From a checkpoint of a small transformer trained on Wikipedia.
Architecture: LayerNorm before each block, rotary positions, biases, tied embeddings.
Training: a variant of Muon for these matrices, 733M tokens, 11624 steps.
MLP neurons of a small language model. Each row is named by its layer, matrix (up: input weights) and neuron, and shows model dimensions 0-255. Each number is 500 + 40 x the weight over its row's rms, rounded and kept within 0 to 999. Numbers have three digits each.
Before each neuron's rows, "fires on" lists the tokens most often at its 100 highest values on Wikipedia text that the model never trained on. A number after a token or word is its count.

fires on: "'" 33, "-" 19, " Inter" 11, "{" 7, "’" 5, " \"" 5
L9.up774:570513509429509462480531427421506545506493552519536556517504524523513469592502542496489543455513473463540570477501529506472550517565478532554569488442480446486439528489532557475535538456563424465528473516459502507468558514504468437439414514476449477484535509510489514549495506535582475429442501481473477487498480539403490474574434451454504486525530471418504495568471455462441500488458469535558536474502496516508538465528512517522497458536480541514526553550561515494536417557435444512521498558542562526528447469494505510517487536495445563555478524495555534492522462474442424551528557537526550517581450458488506547480510527546474467560541558475474503496489437472489517552469484538519454539499535475392577519541574497470448564434488476542475430471538554493483547550483521

fires on: " of" 42, " find" 6, " make" 6, " in" 5, "s" 5, " have" 4
L5.up469:502470477475606464473475489484582475467470476477493434493467443461467520512510487476523462471578414554554451478556467484495534504495490501507508463471532488540494475484504492449526531517501548507517550485481567460551511460515482531517432488538482496518457611546511573520480488463522482517465469484556544437500413503442427482614474467512476464458452535530467490441545557467503507437401481411492438576507478556532493470557525505417442510513587538500477517491463534470544435542437461486543497470515482566479520466520466429546509438470491493470545517460496490546462457544443472448550443530466512511440513534451544477508512554490535529605488529571533532450546518509517479511506444515557465480487560607516499587475573537530425558518502483586498486532493501497545504492483437

fires on: " c" 33, " Pa" 20, "ma" 11, " N" 10, "pa" 5, "Ma" 4
L9.up1502:520468507446530492515578461487452485517503555436441413527493509507521536491493479417505452471587479524547532535542497495463478502574458550521526496451507534458490591547477421435514478477463529461505562526473530504498556464503460516550507500455500553451551559537494470479548569495516437537501460477410504493551398444416535462480530511511466461522474529522471495470489480505550455534493514501531489485412513500550501538498513470529489525494565513526542463488478476488573484534528540601505513456482448489484442508528546524472537549484503545512477526536531523479439396541538453437489556535520502483508550493487486493454533500505541545414561470401495438510479495506558515520501490564470519566503550536476470462537472471454470543458578508435529564507538461504496489572563499

fires on: " and" 26, " as" 20, " USA" 7, "," 4
L10.up90:509488529479540474496504444589506500506497502527507495459460467613500472557493433489495480456450543536518538457490593532547502522501539505520470526493475447522506550591514584478454496514515446500465461497536488520454563502504513489598508531528465509464528509515498479447517507519482444442470453526536469514502503484533489471509474421412449539556465446530514530413483516536514525417536469538471479467499601489533464533459491447539502564491494546438505502484543542476444563389506520482430452474456584383510553494494469519501569517516417560492476523471487493492468487503489563484438499563536518496518548461549548514472552468577443533533516476503455475499469434524461502453470523472548492506471513524398525518466516490534454516492496529432491432512520472577440496438457473

fires on: "s" 52, " school" 6, "-" 5
L9.up1290:519486497492526481527575515457526500478437508535517399443448545521577563611490518545500470476511512539532533504523479537524504462501491475494451492474449496547542551495609489471512462496562518479559595520517577511467525479451502479489427480551456521484549535510549480471361490513590477475428555612451469501467543543538492435572575412505394524613458560476537514456485515519513553412494497445578509519471445508485504488395507538484498473516488457491495476479486546468521498566481521521534520506493535522508394425521524524420536404510495553477471521531496556464429494475470485518484510506529535448446423480446484485484499570490532507509440526553497565511517485502549502539522461444510472515433498528494490533506580456482513531403561452526510492523506542515496487527517506

fires on: "," 20, "d" 11, " a" 11, " where" 6, " in" 5, " an" 4
L5.up1244:538467492510537519547550441528486543464473477518463488462505483521548463514505513501493521514479554537446517508508478431484461462497456565529569464495540510490541570507500502518505477543552435561527482486526449447492522428480534475564463426597514541517524468486478525467485533476529491472534523514539451463574508451465528534495432459444436500496466529483548574551508550493509535493541517428455543474525522487550579522504463529526430538480536426485382564524504521521489504520527450534478403572471493536550467479475531520447488507568519502488517535533564507534432495534496470479538490475513489516488417487507447510499519499516548531492421468534541434554482469495541510516511530524473503510514476449457592510498600505538469488567525487419469458467504521484555488565452438

fires on: " " 57, "-" 24, "en" 10, " \"" 6
L9.up1326:544447496462412521508414474498507516547542550463484530496485442470496510452477516475579510405517522568523504427523505522445558477470465499507520448490513537530433545461422441491497487508438498516519498496531471517501552429518504478592483453501543461464542489468413627475452525465581555481448462504463531482560427506441561488531501500502494461527550474517468542475472485462525474473505491480526577489507492478527497517546605529412493585565466522525538457472501523471464486482536525451514492544473493563554480455528521486540577552443483473549482492575540503521553440457463523492527495484572472506541536506518513456499433463526484508551534510502510510496501567501461575515496509512481509442460483539531486502501498423517500534564460532488551455551516562521520556521533500

fires on: " as" 54, "as" 6, " so" 5, "As" 5, " As" 5
L5.up1561:514508465485544540442474549505505508554402460475465518461426511513480516467456426528491497512427483505501481500412509499527438535465425514461499525534461495497473481431466534468495535421418518527498541490495486486529528480507485575491466481517465568485463534574553486445577558505485481512478518509553499491578525498476467566426515442435527547484567491509438498551472501508537476526561491508517476506466552534518476457535451573500486512544459509565458557508481514492460504467525487420550462479616464461530558542435614476459475538577461564422460482468580507473531473451465522440563445477500471557543495510511493483418479515518504550542509494494492488482464409486553516460529539468514520511442526562479552556523525583503536536426516492537542437472516520503427480506475483

fires on: " He" 26, ")" 24, "," 18, " It" 11, " he" 6, " which" 5
L9.up272:507497526455527511500507442564549527502472514451487489459477525435470419502441504555483466566526470490519548455542504486483524474516474520519484489520456493498534460544480464491469508491593463485507423549521611526496458447504510542482485495591518491521424484471490458495521502498509475472520592456493499520462496505573442552447451495461440572544506540548442528531520411549530503559458478492434557445480441637564457508481452516609500469537439469529557516467470472525527475477487491485462426480447567450537465491473472518508529546517496541447529461487554486526440465495530412539527482511502580488516461589473516532491481524467568506478483461529493546498490456508490567514559545539537526537504523460487516557423481444458476575548488547510528468472482535538473535528536441

fires on: "-" 22, ":" 17, "–" 10, "_{" 5, " round" 4, " /" 4
L5.up741:499481437550504529473513548471458473516519493478539516424532528494515511515497508482467526479531528523534513549524519465528508463506538488559519500522441460523418529504466468498500475461540525413523570493509550534491532497453511455549471485521403556506476432478517521425490477484518536468439427486447597582503535503419443511458515395463442552525580500517464517508479521514549506498477476466507478485507531514542484539496459521507427441476482461559477468510510594492516538506603544555532535446534459494530394439519495488453508476522461511525504477534483481555566511453480478527459481432447437494496525454411554504440481483504472511542490573473487480525548480520474484487508460551494526539480505514519530506517435520462576504514504518492480469473523471446427523496510540

fires on: "," 52, " and" 35, ")," 6
L9.up1868:535480487463436467487459494496482458472459513550570479535480560449525444494500543508458427498488527480499556505517485495485501483473455497576526489488475529534488456500501487450501509463541431460573483540463506526479452477489531509467514511528551486433444500538515502440494509523468516499496447468394524552436486490539442481536440436517496485566543497583482526482475464525503464508487485498500566430511501473532478566541481434559504496505416483592499505477550524522537452487507428475497461490402468512456423521520486479475523508523454493516506479553523612493479477533441459487403503558526531447524455514485578536440439523518551471482448456562531520542507478478485534479564610563586546470502517447568485490498461515552449566532519525472521492482491580441538563540519457

fires on: " and" 40, "," 15, " to" 11, " He" 7
L9.up418:569442437551455478515441503491471490401488458543520540436482468538541529557506545491480425482542526476408573495496556502547499559494561536566514503483492500540505440518490544522462498525524516433474513442474513493486475469484529509560517487547508457440459569510493464544479514501553479478508516417520488476489517443517491575520390521582522517549503463513450513510459540527479519443488451544590486532524481573538476549492461519510514506551558524462511496503512430569489536401569435544479524521437557458525461477463553502495553564491506494492522506466480543432414525541518448549342508517480560464516485499490542476492457461489519468529518532470490547471463501472491525481516517560558464495491488542488540471476489504474416591469501515505508467449501467561308522532511459

fires on: "," 79, " " 6, " in" 5, " of" 4, " order" 4
L5.up742:556484476528476561457546518464479582488467473498504503490509440520476516522483494461508463576493503491494538534543486542535529489511497538605505503476514500504452489536515486511525460565487476488524479517487526492507483500468512526477536420500585493455448462493531528566466467454553502510507476445556519464494542467519447535504483523439457527541447530423533685474511408533463530467498462414483529459493472424487542529529476486556479498475536474544500526486564596539501457485460485433456485532555533543610534559513509524495508459516495444503507544531617456472452503516478537498501518508446424508540496482488484569519529490510528511431399431417519509451563433464569527490433466515522484516550521462577541484496542545539527577503496523458475433474496468515434564519479440

fires on: " He" 24, " he" 16, " who" 7, ")" 7, "," 4
L10.up473:561462436455478455522520523442519510505491450528532510483465529495467508517523550507495543509495456587458483515491503574545492486409508495514554406495483493511507565552533481495524559543489561434507525488481506490569519431429467507464443466582473586474454459567500550497485448482543537462485471487554521487528511467524488533507494500508451462482442482517492544525524497456530474459559493548504508509475482525510415489423526522491525486497489470460497471465504468517535497426487464545495524536445559356527479495532533480501503381477420529502522468504493575475421545475537457440452513466507571542453485472521504479485440419493489521507550486448550597457493498400450522510574558538497503521414561475459493470448538571544489500540557503491521509479486547531409463502541502

fires on: " one" 39, " that" 11, " middle" 4
L9.up188:487478495505500532476527528523526546490519480501552528522411504475481567508475542480524557515505560494510521478501513444509521482568504535415586578507484523480621539585589483474457525525443541523532482562545464511505524489475492559559545511504475480494556497505482530534545515473502490552509442422423508531474511463567469482566517581458500483510478511496519527492497386500584523511511450517572470441437450479495467512544453474475511561544537480554495488509473484464431484515525540475516545493538529453447453467498527533502454515511502506461504451474498472520459506466494463484530538429488534556400527517516496519428506552425528463481466499529542530472463485493489534477525468541493539429510497529600540518501531430500516610448528511505564506496440477566488470558496482

fires on: " " 40, "st" 8, "I" 5, " \"" 4
L9.up222:537450501519498519532448502537533443566493458395480481481535449423518494499521540453541527480505500497478544458433537482527523541488536471512512477427537439531443408540576501545584453453544518467507469425488454472495495504560524472552490474506476529491480451504451512558503562505543504527378522496508536505454495480538467418483514522443517502568497544467511487491471552505576443528545504531505539472429500481565440515521488471502475531557496541466556529475525539438497456466484394475533477529448501488521495423564531542535510491513529455535490501471512399533495485473500495572511519472477564537496556535412410550513483522515477506493647539545511524511501509516473542520499547577431486497553461440474475492512524514499496551517540488458612472503464541525490522524553456

fires on: "-" 21, "'" 16, " f" 11, " F" 6, " " 5
L9.up1484:537444446503495467505466437496547485466492519496487545492460529475496549446544420504514552478420514601557494525468502540544500488480498500467481512436507525560429603498429554500526445519542478526546447522523550451538497450469488465522430507482478490492603459521428448469480572521517523514414541511491418507508472438407466590464492498511576511532587470593446541449535502430470482527526472419539559504517522515504540502445474462507494483531510562511480447482454617552517531535520497546432455460540525558485443448496420474542536541481428532537508518479501481577503527426498460407441482499505508431606539517476442543522440494491533592548565473473450528555552544521510489519535496439420563483427496507486479522503495486492488487428489454511525504525447494519511547542458494

fires on: " |" 24, "," 16, " p" 16, " " 12, " of" 11
L9.up1654:468519527541413473456541589469510533485515522524453492597504492455491545525443562407558526573501511521462520517515475555516553461505452464485512518494464522552524496408413569435507562514519457502523478533513532571564473546447510423591563461579532462503570492504479572574514493528557487498507447467492459445539481497513466512520504458502533555506452536502527617495496420483499478498491523562564484476506541522511518548534506436529500474483572517432495522466531494560531433488542543504492505479553502482504516525584498469466545517498492508439501499529537466469575464547435531515503532593490541472498540506503478452505539490561527507533498513492429491432480507440496476516466408547497574492517516478500500550496497542522471544503473569451509494488512447435446479512510531

fires on: " and" 64, " to" 18, " or" 4
L9.up350:536439522576511546511463520478387486500542519544440536466465535511508496472497508428412472500522535510457488477519505475505516440443483469531508494480496517542528569497483503455475537417482520514492490409494472519453506497482470447577515512519499511486521473530462506514497434575474478495543520540499508581477521423536452530575470536528471537506511521496472450486517492540511491450481458521476523548527496516629470462542472474507462510524547461445477478523509464493460505522535479508535504487434400450430501473514561528465523508517490462515531427459469482459430466524488532529458553540552505489531458505512503436476507564539527467458506502529476501511573547474512471530530447546457496496561536493448489511505518421570475454491433414478517503595529490561485565529514441

fires on: " as" 27, "," 9, " As" 7, "cal" 6, "an" 6, "e" 5
L5.up1051:527482473491475564515485532542522532506509468507569520570474490537523497527533395452484453531506486464485483549513581467543458519555453542566514510487495525488487490533521480522488532424505486486513608486486461414507498485558527611545493518528476457529495451464441514435567543531500554455478501539522500515490470468457517458541517455460445516503647403581524558518507519506507502524531469454506526526487457458514511495546507492523533431490477564494511565529468566494527477551494532457490470482470437485442477549478549451539531422492446458450492496504532476538506548523479473510581451488457499492537576578521576484466521448486475509550533513482439525496457512455560489501572580542507536444536439590534500451495532529455454451479483544450533391530454485449487515531489478

fires on: "." 48, "," 18, " " 8, "ch" 4
L5.up1156:504479498441560482557492570497481469535529545538431572424477524517513441504526564475408408521506540546517479558473495497490436468482501510477443544514508478514507571620500480512527516458501468541478498513461598424483487411456472492487417499494561521559496502490469485476492534501514549502445467428417516522616441562531557455523556437466515508442479509433470562526469511495554490467484467497513492496444502631485535484442456418511454510484535529482499489468511477517561426479537495474458471491471559522504495520458439513466491558529480532530578479558510453501571537552519498459450478484493509505489436519501510530490480483524503516414564479574492511543526458531528494561453522468466533509471511499512505474545472513519571498430503512435462526508491561498425452473501473

fires on: " in" 22, "." 20, ";" 12, "-" 5, "é" 4, "," 4
L9.up298:499538517548538520554470492549484565539525529472456461512452551417521451509503479513548530503552461550465568487553528494518535567421524530541510510455506574536518469553501492496477465466450547540509511481535502495491469492486505474483607472533447457480538523528540493501500491524506464469514457503553541498530436463488485553445492491482527524519525532511520632422517496526513515417467480505521508488459469495515539541510487454499493448451486523518423566557542490546438500577441500571552486513533482444535475508488530530518557547377550486505519501539546458541522480548423509509502481467494508481513550498512515504516482492446480551497468432519507485477553464499465533425473531546466513494527497416532527508569512515568482498437435438513574339441511501481481531476510496